From a checkpoint of a small transformer trained on Wikipedia.
Size: 11 layers, 6 heads of 64.
Architecture: learned positions, tied embeddings.
Training: a variant of Adam for these matrices, 1315M tokens.
MLP neurons of a small language model. Each row is named by its layer, matrix (up: input weights) and neuron, and shows model dimensions 16-79. Each number is 128 + 24 x the weight over its row's rms, rounded and kept within 0 to 255.
A block is one neuron, or neurons of one layer that tend to fire together. After each block is what it responds to, as a language model described it from the Wikipedia text at the highest values.

L2.up238 [119 118 112 103 136 136 181 160 121  77 128 102 163 125 106 169 143  97 101 110 135 111 133 109 115 149  78 153 185 102 107 151 101 108 146 141 142 107 111 139 168 157 130 138 129 145 110 150 175 155 145 172  99 132 100  93 105 116 150 147 134 148 112 105]
L2.up383 [141 135 145 135 179 104 129 141 149 100  82 126 132 127 183 109 132 113 137 109 151 105 103 130 152 142 147 143 128 162 100 150 116 132 164 126 148 150 106 143 151 152 149 131 181 124 153 118 139 170 137 135 120 133  92 174  96 106 173 183 124 146 147 128]
L2.up728 [120 120 143 134 109  97 133 141 161 106 144 139 130 125 120  98 163 169 114  78 114 142 104 124 120 108 114 120 158 101  90 110  88 145 165 164 136 136 142 141 128 128 101 153 148 131 153 123 135 123 148 105 155 130 124 173 151 181 111 122 125 122 137  92]
L2.up1879 [109 111  87 115  82 130 109 154 108 115 132 173 177  67 136 124 129 109  93 127 116 131 106 106 152 102  64 157 160  98  75 117 173 120 123 126 155 145 150 171 131 120  81 133 120 123 120 159 163 155 121 111 105 132 117 122 143 139 118 140 110 143 152 121]
L2.up2078 [127  98 140 149 135 140 119 112 110  96 116 140 130 109 175 142 180 169  89 110 114  98 137  74 137 130 138 129 111 110 109 120 123 143 139 121 144 138 141 132 107  90 117 149 144 125 120 105 127 147 145  80 110 147 102 106 132 124 152 107 138  77 107 113]
L2.up2349 [140 132 117 105 110 104  93 122 137 118 130 174 124 117  92 167 147 117 101 149 123 156 121 134 127  77 118 143 141 100 127  96 125 179 131 149 113 105  92 144 117  72 102 124 117 118 152 160 148 128 148 123 132 116 127 151 119 120 134 138 119 102 108 139]
L2.up2405 [148 122 129 123 137 124 155 131 126 122 149 124 110 117 126 113 143 114 148 132 134 136 162 128 183 124 158 118 136 132 124 126 103 164 140 204 133 102 101 120 178  93 148 130 176 129 116  86 141 117 156 145 117 155 118 110 149 101 139 108 135  86 112 127]
L2.up2747 [129 122 147 113 152 121 138 155 116  81  90 155 159 111 149 173 165 118 124 107 152 149  89 152 162 145 138 104 124 107 129 137 139  94 119 150 143 128 123 147 156 149 153  93 156 147 141 123 163 167 152 145  95 130  95 107  99 165 161 152 113 183 137 141]
Responds to: Articles inside proper titles

L4.up117 [101 126 108 126 119 122 110 149  95 111 126 119 112 116 159 122 202 102 158 139 127 123  75 149 125 131 139  95 109 130 152  83 124 115 143 158 137 122 105 156 160 130 127 118 158 164 143 112  95 155 153 144 147 128 127 125 127 123 141 115 104 120 151  90]
Responds to: Titles' articles and -ic suffixes

L2.up20 [111 129  99 143 156 108 132 118 145 116 108 120 163 123  81 123 136 155 117  98 130 144 127 129 144 131 181 146 162 106 115 115 157 176 133 120  88 163 110 121 134 121 115 143 157 134 129 115 153 127 113 119 115 136 128  91 149 159 116 108 153 115 115 127]
L2.up239 [124 162 130 112 179 124 173 124  63 115 124 112 132 106 119 144  92 156 104 107 125 138 100 105 171 153 155 111  89 170 128 151 163 178 129 121 134 134 143  88 152 145  89 153 116 143 150 145  92 131 134 151 156 158 137  97  90 122 154 118 162 115 164  92]
L2.up343 [120 176 106 110 111 141 158  97 145 147 106 142 142 145 108  87 179 113 102 121 149 144 151 134 148 141 131 191 185 129 103 102 156 130 155 155  96  87  97 124 158 121  92  94 146 149 121 135 166 148 152 126 125 156 158 142 110 137 146 135 107 104 129 129]
L2.up494 [137 149 115  98 121  89 136 167 124 131 113 144 144  91  85  90 126 147 170  88  96  96 146 143 152 153 121  98 153 109 110 129 129 173 124 107 138  63 109  96 120 118 139 140 162 140 111 126 164 125 139 161  64 119 166 127 158 149 120 118 157 155 131 141]
L2.up496 [130 154 147  96 134 118 114 100 125 175  73 140 116  93 113  94 162 139 129 180  78 121 107  93 122 127 135 179  94 143  73 174 104 119 140 172 174 142 152 160 128 112  90 138  98 148 110 132 117 116  96 146  98 148 124 137 160 141 112 115 141  56 116  98]
L2.up808 [160 102 134 125 156 106 167 113 133 148 119 128 133 158 146 119 142 165 151 124 146 105 118 103  97  88 153 107 133 120  99 131 116 176 146 147 149 162  78 137 132 139 145  95 123 142 132 213 136 151 121 132  38 124 164 119 102 102 146 161  92 121 155 151]
L2.up1751 [148 160 111 117 124  99 135 102 107 121 139 130 161 146 123 156 166 124 139 152 144 146 140 142  99 116 128 121 156 126  88  95 113 149 138 106 122 101 138 127 126 136  96 144 111 133 111 143 123 124 145 118 125 142 122 110 105 163 100 144 139 121 175 130]
L2.up1797 [134 110 122 101 153 111 102 104  68 109 138 108 113 131  93 173 109 167  94 112 144 112 145 133 117 111 155 128 110 124 140 139 121 152 118 141  89 117 143 123 135 122 120 131 145 148 167 114 156 130 138 117  73 151 169 131 132 113 147 138 154 107  84 146]
Responds to: Word-initial letter C

L4.up2845 [109 164 114  87 138 154 150  89 199 140 152 118 118 107 120 131 119 127 151  99 167  98 174 100 179 156 131 136 143 145  69 145 131 124 124 142  62 148 106 143 145 126 127 135 137  93 170 107 142 157 142 121 114 191 157 125 107 179 108 113 129 147 111 113]
Responds to: Month names in dates

L2.up543 [132 135 109 139 128 129 121  94 120 158 118 119 105 125 105 115 128 168 142  94  88  93 126 126 177 137 125 150 123 116 156 123  89  99 118 134  91 125 149 130 150 138 106 159  87 140 166 154 119 161 115 140 122 135 146 132 152 101 108 116 104 121 135 125]
L2.up930 [145  98 138 118 130 124  92 132 112 120 100 148 124 133 134 127 158 175 149 123  82 167 127  85 148 143 158 154 159 128 119 161  95 172 127 116 129  99 148 107  96 151  84 189 143 129  99  71 104 120 153 143 119 130 132 158 125 146 158  99 123  97 139 115]
L2.up1015 [100 140 131 100 138  86  80 118 166 154 118 116 165 141 108  74 129 109 135 145  97 152 103  66 142 106 103 144 139 119 100 145 100 137 125  77 129 113 177 154 114  80  95 171  97  84 111 121 168 118  95 141 128 137 139  92 131 162 183 137 135 135 123 109]
L2.up1340 [105 185 188 156 127 110 112  91 116 127 122 128 135 106 149 117 149 163 130  65 122 173 125  94 135 119  70 145 138 112 122 120 138 119  86 175 106 139 132 144 126 144 129 164 120 131 115 151 137 141  88  95 159 114 123 164 138 176 139 126 156 124 112 152]
L2.up1415 [126 125 129 125 132 157 102 101  84 126 116 129 131 134 150  82 162 154 113 117  99 137 106  82 127 141 118 110 110 116 155 138 119  76 132 124 110 123 123  90 170 124 109 187 180 114 109 128 131 140 110 141 120 106 172 107 144 138 102 118 154 147 145 109]
L2.up2338 [120 143 163 139 108 158 128 153 109 136 116 131 133 133 142 134 177 165 124 110 104 163 141 107 192 174 158 158 121 141 117 172 162 118  96 135 111 112 195 106 106 135  96 136 144 119 135  97 103 173 104  72 151 122 114 144 161 162 139 129 128 141 154 127]
L2.up2474 [ 57 122 127 137 122 111 140 100 112 113 111 118 139 104 149  91 174  99 121 118 115 133 128  74 135 131 110 141 127 135 136  94 139 148 139 162 148 134 162 132 174 169 105 145 162 146 170 126 100 141 117 173 169 129 141 124 136 107 129 109 139 122 116 140]
L2.up2549 [139 128 123 114 108  74 111  94 135 170 133 136 157 121 111 119 148 167 126 107 129 168 108 115 149 124 106 135 165 105 147 139 174 139 124 121 144 130 165 139  91 132  72 153  97  80 128 184 107  98 122 149 115 160 122 124 113 128 139 158 112 146  94 110]
Responds to: Predicate after "be" verbs

L2.up276 [128  97 148 131 136 122 114 182 177 110 139 142 103  69 141 154 139 112 133 104  95 119 161 150 165 151 118 123 113 117 130 166 131 114 161 111 109  91 148 152 145 118 154 127 152 127 119 159 111 139 101 140  91 152 169  79 110 177 110 137 126 130 151 116]
L2.up1172 [131 109 134 116  95 115 182 141 116 115 152  98 151 107 123 126 149 143 121 115 151 181 134 108 131 143 153 100 167 117 103 118 155 127 123 169 156 128 110 131 120 128 139 142 107  84 142 161 106 154 108 153 147 169 140 135 138 134 151 118 167 136 141  91]
L2.up1384 [ 81 117 148  99 120  66 159 121 150  95 135 137 139  96 164 165  90  58 139 118 122 118 102  75 141 156 142 110 131 135  85 161 122 180 149 128 161 135 174 129 170  84 144 122 107  86 111 106 145  80 146 137 131 148 155 134 150 135 110 121 158 155 112  98]
L2.up1447 [138 147 145 118 150 147 199 104 145 116 117 124 128 139 135  92 144 125  99  87 142 124 130 154 143 137 134 125 137 134 103 119 145 112 145 126 146 134 103  94  89 104 137 112 139 106 134 133 145 158 139 164 127 144 181 110 121 135 120  95  68 147 127 138]
L2.up2207 [114 134 144 113 121 121 110 137 127  79 120 134 114 117 150  90 132  79 155  84 143 140 160 107 160 159 136 135 120 124 113 128 126 105 147 128 148 147 172 159 175 138 111 176 150 152 143 160 105 136 149  89 128 140 147 109 131 135 133 121 133 167 109 100]
L2.up2250 [165 145 157 125  91 126 109  94 151 149 117 122 145  99 149 104 106 105 130 111 101 142 145  95 142 128  90 113 161 109  74 155 130 149 145 130 106 146 130 170  77 133  78 131 132 105 136 118 105 159 124 142 160 151 155 129 145 164 140 125 145 115 118 113]
L2.up2353 [144 117 122 104 162 187 108 172 103 132 104 121 121 128 104  75 137 150 116  60  99 142 163 155 154 169 109 124 145 117 142 124 158  95 138 140  96 145 110 184 111 134 115 133 136 147 109 148 131 146 139 140 104 139 140 121 120 137 132 117 124  95 118 172]
L2.up2583 [135 149 126 124 193 158 135 108 147 115 156  91 116 129 158 162 133 128 132  70  75 126 118 110  80 196 120 113 131 118 120 115 117 126 130 163 116 131 135 127 134 106 120 135 154 106 140  92 129 165 103 114 132 181 149  78  77 138 132 128 114 165 129 123]
Responds to: Month names in dates

L2.up209 [125 132 155 106 129 122 143 122 153 131 119 110 169  69  84 102 111 142 104 127 109 101 125 108 139 164 137 138 128  88 128 119 157 125 160 142 137 116 154  80 130 141  99 141  86 129 118 126 136 120 126 201 112 113 150  98 117 105 137 110 134 135 123 130]
L2.up477 [108 128 107 143 121 109 135 158 143 144  91 155 140 127 118 133 108 167 124  89 187 122 137 130 191 140 120 152 120 148  57 127 160 180 143 138 128 160 131  89 161 134 123 163 128 100 134 139 123 112 138 153 134 113 132 125 165 138 134 157 135 125 125 126]
L2.up1501 [122  94 104 110 149 111  99 118 120 114 138 127 101 150 131 141 166 124 134 101 116 142 119 122 148 156 135 114 120 141 107  81 155 191 141 134 145 100 144  94 183 124 112  86 117 107 125 109 145  78 143 198  82 134 122 106 105 104 157 149 118 128 134  94]
L2.up1983 [ 63 146 158 128  89 111 125 121 138 126 151 140  96 144  97 119 143 139  81 117  85 113 154 124 157 153 154 132 111 148 152 128 162 204 138 140 140 144 141 115 171 115 119 151 105 115 125 138 114 118 164 105  88 158 157  89 139 155 146 139 113 117 115 124]
L2.up1997 [121 105 103 125 136 143 101 123  92 145 135 157 141 134 111 104 137 117 134  90  96 125 112 135 146 118 146 115 114 124 101 109 160 176 146 121 132 135 126 123 164 137 144 148 126 113 105  74 127 124 119 139 132 128 116 118 138 112 160 141  97 128 151 109]
L2.up2457 [120  96  66 132  94 117 101 152 107 144 120 127 136 134  71 144 124 121 147  97 108 161 147 126 154 145 152 140  76 146 126 138 164 168 110 128 129 154 144 122 159 137 137 135  90  65 130 115 131 115 143 160  92 137 132 142 133 110 129 153 156 117 120 127]
L2.up2715 [115 104  92 146 135 120 123  53 132 135 122 106 126 128  74 128 138 158 149 101 124 133 158  98 140 115 134 140 146 131 104 131 141 141 127 109 168 124  89  67 117 124 129 121  87  95  95 119 119 100 182 135 126 139 123 134 107  94 105 163 133 115 148 110]
L2.up2743 [ 94 136 160 138 181 118 129 113 157 172 109 127 138 139  94 131 154 149 120  82 103 111 152  99 143 127 161 101 102 141 112 118 152 193 120 119 128 139 129 121 141 112 123 195 104 130 119 183 126  91 143 163 132 145 124 136  87 148 133  76 107 147 114 105]
Responds to: Plural noun endings

L7.up329 [113 158 113 108  63 153 131 169 126 140 114 169 113 154 134 121 115  88  94 130 113 137 139 120 118 173 107 114 162 134  69  79  92 123 120 121 136 104 144 144 149  74 107 117 143 138 157 123 130 117 127 138 156  88 106 143 119 183 125 160 115 167 106 163]
L7.up482 [142  79 149 144 140 128 147  86 133 126 137 137 102 152 114 135 133 159 146 155 148 116  94  95 147 131 127 121 109 142  94 134 117 110  77 135 113 148 113 135 119 165 145 118 130  57 136 118 116  96 151  92 188 134 153 173  90  74 112 106 122 140  98 150]
L7.up1443 [ 95 131 195 105 146 165 125 136 110 155 146 151 125 108 156 131 104 138 148 118 173 162 187 115 139 133 107 129 106 137  81 148 107  98 168 167 112  95  50 161  83 129 124 105 129 140 103 126 122 118 145 110 140  92 112 144 132 138 123 140 152 116 189 139]
L7.up1546 [124  83 131 122 116 167 157 126 122 197 143 152 117 105  77 103 161 176 152  94  96 157 126  91 126 186 143 138 142  77 124 154 109 124 167 109 127 127 167 130 138 132 147 120 123  83 126 129 122 131 142 112 131 122 138 138 130 154 114 154 144 149 107 125]
L7.up1813 [105 108 162  93 153 155 149 133 162 127  96  85 104 177 163 148 132 131 155 118 101 143 117 108 116 148 117 166 147 122  95 109 119 125 129 139 118 148 124 133 111 143 124 134 132 108 117 161 126 138 180 115 137 152 126 117 114 140 124  94 154 103 170  94]
L7.up2186 [121 164 136 112 115 129 122 153 115 158 125 127 148 124 127 144  98 137 130 135 145 171 102 100 152 188 136 111 100 127  88 126 128 123 160 128 111 131 118 132 140 142 123 129 136 113 167 103 129 150 152 132 139 124 117 138  98 135 114 129 148 143 152 113]
L7.up2426 [115 110 130 100 116 147  82 190 101 134 130 104 117 137 142  95 103 149 107 112 137 114 165 144 125 121 130 151 146 126  91 144  83 109  82 130 139 107 135 144 133 136 143 113 115  75 139 120 128 131 128 111 102 135 111 141 148 130 166 152 124 113  97 112]
L7.up2876 [103 129 157  60 115 181 152 115 146 179  96 114 108 155 129 123 159 134  95 140 184 128 131 154  96 134 151 131 104  89 100 135 122 163 118 134 132 105 172 123 112  79 143 112 144 156 103 137 101  95 130 107 127 107 109 123 142 109 166 153 142 109 159 106]
Responds to: Split-off initial F

L4.up1391 [111  79 127 110 130 156 175 178 137  91 155 138 195 134 144 115 144 135  86 114 133 141 149 100 125 139 108 102 125 115 129 113 117 177 138 122 110  95 156 101 118 126 136 110 140 155 112 124 105  78 142 116 148  89 134 131 102 145 171 137 113 138 105 139]
Responds to: Word-initial fragments, often F

L4.up943 [101 104 118 116 131 125 145 108 126 165 135 137 148 126 148 143 127 113 100 174 124 104 117 160 136 154 166 108  99 119 110 191 152 155 119 122 117 120 175 106 137 128 118 106 137 161 114 143 105 106 101 142 158  63 152 146 142 204 136 110 125  63 188  85]
Responds to: Mid-word pieces in technical text

L7.up180 [116 131 125 114 113 157 165  76 131 117 143 142 156 150 160 107 129 158  93  90  94 155 147 146 154  81 108 136 124 118 100 132 152 109 127 139 125  75  91 152 176  86 136 155 138  88 109 135 124 115 128  95 145 131 190 129 135 138 120 147  99  88 149 125]
L7.up1338 [135 107 158  90 124 140 140 114 156 196 140 133 113 133 112 116 150 128 107 110 130  81 172 130 150 116 105 129 127 148 156 102 128 113  87 145  87  98 131 148 130 112 116 116 137 121 142 120 166 130 136 132 135 116 116 117 113 109 146 117  96 121 116  99]
L7.up1429 [ 99 149 172 140 139 142 118  88 133 120 110 106 147 168 118 141 130 136 132 101 104 139 140  97  88 158 106 151 110 143 138 143 156 158 113 160 129 145 100 152 184 125 105 128 115 112 112 127 105 164 138 109 101 171 127  97 147 155 144 160 139 119 161 146]
L7.up1525 [108 131 149 125 153 109 160 101 133 131 116 142  90 138 133  93 156 143 128 167 126  80 150  71 146 134 125 136 116 105 125 100 138  88 124 211 144 157 123 117 103  95 146 188 122 119 154 156 104 124 152 152 127 150 129 166  96  78 166 128 130 128 111  81]
L7.up1693 [148 137 188 138 151 140 127 110  88 152 110 124 176 133 105  77 121 137 113 155 139 119 124 101 137 137  72 120 136 129 143 102 144 146 150 186 121 145  58 140 131 112 117 106 112 124 138 124 157 126 168  88 115 107 179 127 130 138 136 164  74 112 115 121]
L7.up1832 [132  94 107 122 138 174 117 109 143 139 128 143 131 114 135 152 155 120 161  95 122 119 163 102  88 149  95 141  98 103 110 135 152 165 121 145 107 192 124 129 164 153 102 138 130 143 118 143 104 124 107 140 184 159 131 157  94 104 131 124 172 119 146 108]
L7.up1846 [109 111 155 112 147 153 107 100 131 161 124 117 119 147 125 107 143 138 125  95 126 123 138 124 167 145 146 108 108 162 156 110 128 205  98 117 100 129 101  90 126 145 142 136 109 102 134 138 134 128 136 112  91 123 150 106 143 141 141 115 128 131 129 119]
L7.up2077 [123  76 117 138 128 148 139 123 155 132 121  74  54 139 103 147 146 124  93  78 110 137 169 124 143 143 109 149 147 149 150 136 114 166 142 129 107 122 150  84 123 121 139 161  87 101 137 133 149 116 139 123 143 156 130 141 134 154 113  98 134 105 111 119]
Responds to: Field/domain noun endings

L7.up610 [170 108 155 162 143 134 114 110 154 159  91 115 113 158 148 106 100 120 109  94 119 133 152 137 111 146 145 148 200 121  80 142 135 134 129 145 134 133 126 162 136 157 113 151 124 119  97 153 120 104 115 147 116 138 121 148 106 129 129 117 136 111 127 140]
L7.up871 [110 162 145 114 131 164 112 156 126 118 166 128  95 119 163  98 130 113  89  88 133  99  85 145 131 139 143 150 110 128 126 102  93  93 126 127  89 118 158 133 151 119 137 123 121 143 101  98  93 140 101  88 148 148 118 122 165 147 112 130 122 143 100 161]
L7.up1420 [130 129 129 107 133 150 139 188 149 129 158 122 148 123 110 136 114 133 113 116 142 115  98 137 155 121 161 152 129 131 121 135 109 129 155 130  91 158 137 115 155 124 115 131 107 127  96 103 138 101 122 136 148  65 102 139 125 159 150 142 129 140 131 110]
L7.up1516 [107 156 165 159 138 152 115 124 117 113 114 123 172 112 135 110 137 139 142 126 123 158 129 151 140 114 132 138 118 126 111 131 107 109 114 146 110 113 181 127 154 123 100 139 140 137 122  97 140 131 123 108 113 147 110 143 126 150 162 126 155  95 133 138]
L7.up2188 [110 125 106 141 159 115 116 126 181 130 153 131 177 176 155  84 123 107 156  88 162  88 101 122 115 144 141 156 124 115 122 104 126 152  99 172 119 112 174 121 144 168 146 113 115 104 149 101  61 123 140 105 123 142 102 134 110 117 186 154 118 147 129 147]
L7.up2611 [123 110 125 116 143 161  97 118 101  95 139 131 143 114 184  92 154 134 143  92 159 130 130  98 134 141  83 156 166 136 110 100  86  98 112 123 142 143 111 125 108  89  88 122 166 101  79 139 126  96 101 145  87 107  91 145 119 149 131 162 112 146 140 149]
L7.up2914 [130 172 141 156  91 142 135  77 112 119 130 131 144 157 164 109 163 133 140 165 157 107 148 144 175 124 146 121 114 135  88 128 150 137 164 157 139 135 133 165 129 104 128 140 152  90  70 119 108 159 125 148 103 108 122 172 127 102 132 101 136 120 104 121]
L7.up2936 [144  85 103  96 103 149 139 133 143 143 129 151 148 154 110 123  91 121 140 133 114 151 106 129 150 110 165 113 118 132  52 127 116 168 113 145 116 126 150 147 140 115 112 137 184 106 123 100 111 150 105 120 144 119 100 148 106 143  87 118 146 119  91 143]
Responds to: Articles inside titles

L4.up1239 [ 98 113 114 155 144 118  89 126 144 125  97 149 109 155  92 141 137  91 153 131 145 116 140 145 189 115 144 127 115 100  91 125 132 153 130 179  98 117 184 112 151 148 124 146 118  75 120 114 122 111 138 130 122 108 144 143  96  94 155 134 111 104 127 137]
Responds to: Activity and field nouns

L7.up65 [134  98 187 136 144 103 117 130 105 163 130  93 139 133  99 115 179 183 157 128 151 147 110 130 128 135 161 159 171 140 124 129 134 158 113 114 106 144 116 121 120 136  95 117 138 164 184 106 119 122 121  94  96 128 117 150  83 113 155 112 133  91  84 104]
L7.up1072 [103 105 125 134  90 115 159  80 150 143 109  97 157 136 109 124 173 135 167 126 169 159 139 133 150 175 154 148 135 139 148 173 135 133 134 141  89 143 139 127 157 131 145 117 152  89  89 167 137 147 146 140  74 149 112 106 117 142 128  95 119  90 109  96]
L7.up1225 [113 133 110 136 138 157  87 147  89 145 122 122 144 117 156  89 141 142 107 103 119 153 122 102 103 220 117 153 153 160  76 154 107 122 147 147  85 115 106 149 153 133 131 112 166 127 137 121 134 124 111 111  88  93 117 168 113 120 115 127 133  87 130 131]
L7.up1230 [104 159  98 125 142 128 154 107 120 162 149 128 108 108 107  70 202 141  82 132 101 122 156 141 136  98 126 159  90  99 135 132 123 131 149 120  93 137 156 102  88 115 168 141 103 138 122 111 109 181 144 104 127 107  91 142 140 140 176 131  86 131 138 121]
L7.up1350 [133 149 118 108 111 147 138 119 109 136 143 130 143 130 109 138 143 163 104 107 140 116 167 137  92 180 128  86 113 123 116 157 127  94 138 144 127  86 161 140 132 133 125  96 174 144 136 149 132 141 131 150 116 154 140 111 154 156 131 167 157 117 140 112]
L7.up1745 [ 95 156  87 130 109 113 158  91  99 157 116 125 105 111  87 121 120 154 141 103 172 148 130 118 149 178 102 142 120 130 148 128 120 140 151 133 102 114 127 140 123 105 127 138 160 155 147  82  95 151 149 104 140 157 121 159 144 109 135 117 152  84 121 119]
L7.up1991 [164 131 200 130 112 126 158 105 151 117 145 159 123 101 106 145 124 158 135 124 120 144 129 108 159 145 124 122 137 124 112 102 133 142 150 155 122  92 154 152 150 122 105 127 115 163 152 106 116  94  90  99 127 138 154 143 137 114 124 138 123 141 164  77]
L7.up2497 [ 55 127  97 152 187 127 149 145  93 167 108 144 129 143 133 125 112 122 158 116 108 141 142 126 144 150 131 144 145 127 119 115 104 143 160 101 124  79 116 157 153 107 105 133 176 125 118 122 130 106 133 157 146 160 149 151 133 154 140 121 111 131 160 146]
Responds to: Capital C word starts

L7.up460 [138 145 149  98 108 123 115 102 142  88 158 116 139 111 129 151 184  85 130 148 130 175 146 117 176 120 160 130 109 155 132 161 145  88 124 146 144 152 158 108 146  76 123 154 131 109 122 129 140 127 139 127  95 140 125 110 165 130 129 128 147 152 110 133]
L7.up677 [125 131 113 139 118 117 150 118 137 132 122 132 112 116 140  97 113 134 187 159 147 123 132 108 180 120 115 144  72 127  89 138 126 113 140 132 130 133 166 156 140 100 132 123 117 123 114 126 163 151 112 146 158 147 120 139 121 126 129 101 151  56 137 117]
L7.up839 [112 104 143 130  93 130 164 131  95 140 148 155 148  81  94 121 161 103  78 100 127 154  68 134 142 122 111 130 122  93 137 119 147 107 130 123 129 141 128 152 137 114 116 127 120  97  95 189 126 175 144 145 130 154 106 166 102 147 155 117 128 152 135 136]
L7.up1124 [150 124 112 114 126 164 125  93 136 147 128 119 114 121 116 178 165 108 150  70  92 150 144  90 155 114 110 160 114 123  82 155 135 132 135 126 141 137 135 142 173 111 103 142 148 126 125 150 132 118 122 167 183 138 133 102 134 143 112 123 183  99 117 132]
L7.up1309 [127 131 133  82 162 127 131 165 128 156 145 145 160 158 154  77 138 116 137  86 130 155 136 126 137 155 123 120 150 112 119 142 142 178 123 112 121  97 140 129 124 159 106 127 161  91  80 108 113 104  77 159  96 118 125 136  82 144 169 137 104 127 137 130]
L7.up1600 [115 109 127 104 140 127 133 128 132 121 123 100 163 104 152 158 120 113 146 123 116 132 126  76 191 169 156 153  98 115  66 139 137 129 109 138 146 123 131 103 148 122 141 118 181  61 143 115 118 130 130 140 153 116 124 137  80 179 139 147 115 164 147 114]
L7.up1721 [109 122 144  95 132 144 104 148 134 124 167 148 133 145 139 123 118 147 147 112 128  96 124  83 125 154 133 101 158 117 101 114  89 106 122 126 145 136 119 102 108  87 110 121 151  99 126 123 103 162 134 145 151 126 114 116 120 175 156 145 111 111 127 141]
L7.up2448 [133 142 121 135  79 141 168 102 144 122  95 109 143 147 140 106 141 109 117  60 104 199  94 111 213 117 178 117 130 116 137 141 143 120  98  93 141 121 160 110 136  89 154 105 129 103 121  88 149 140 103 115  96 112 174  96 122 174 120 148 131 159 106 111]
Responds to: Month names in dates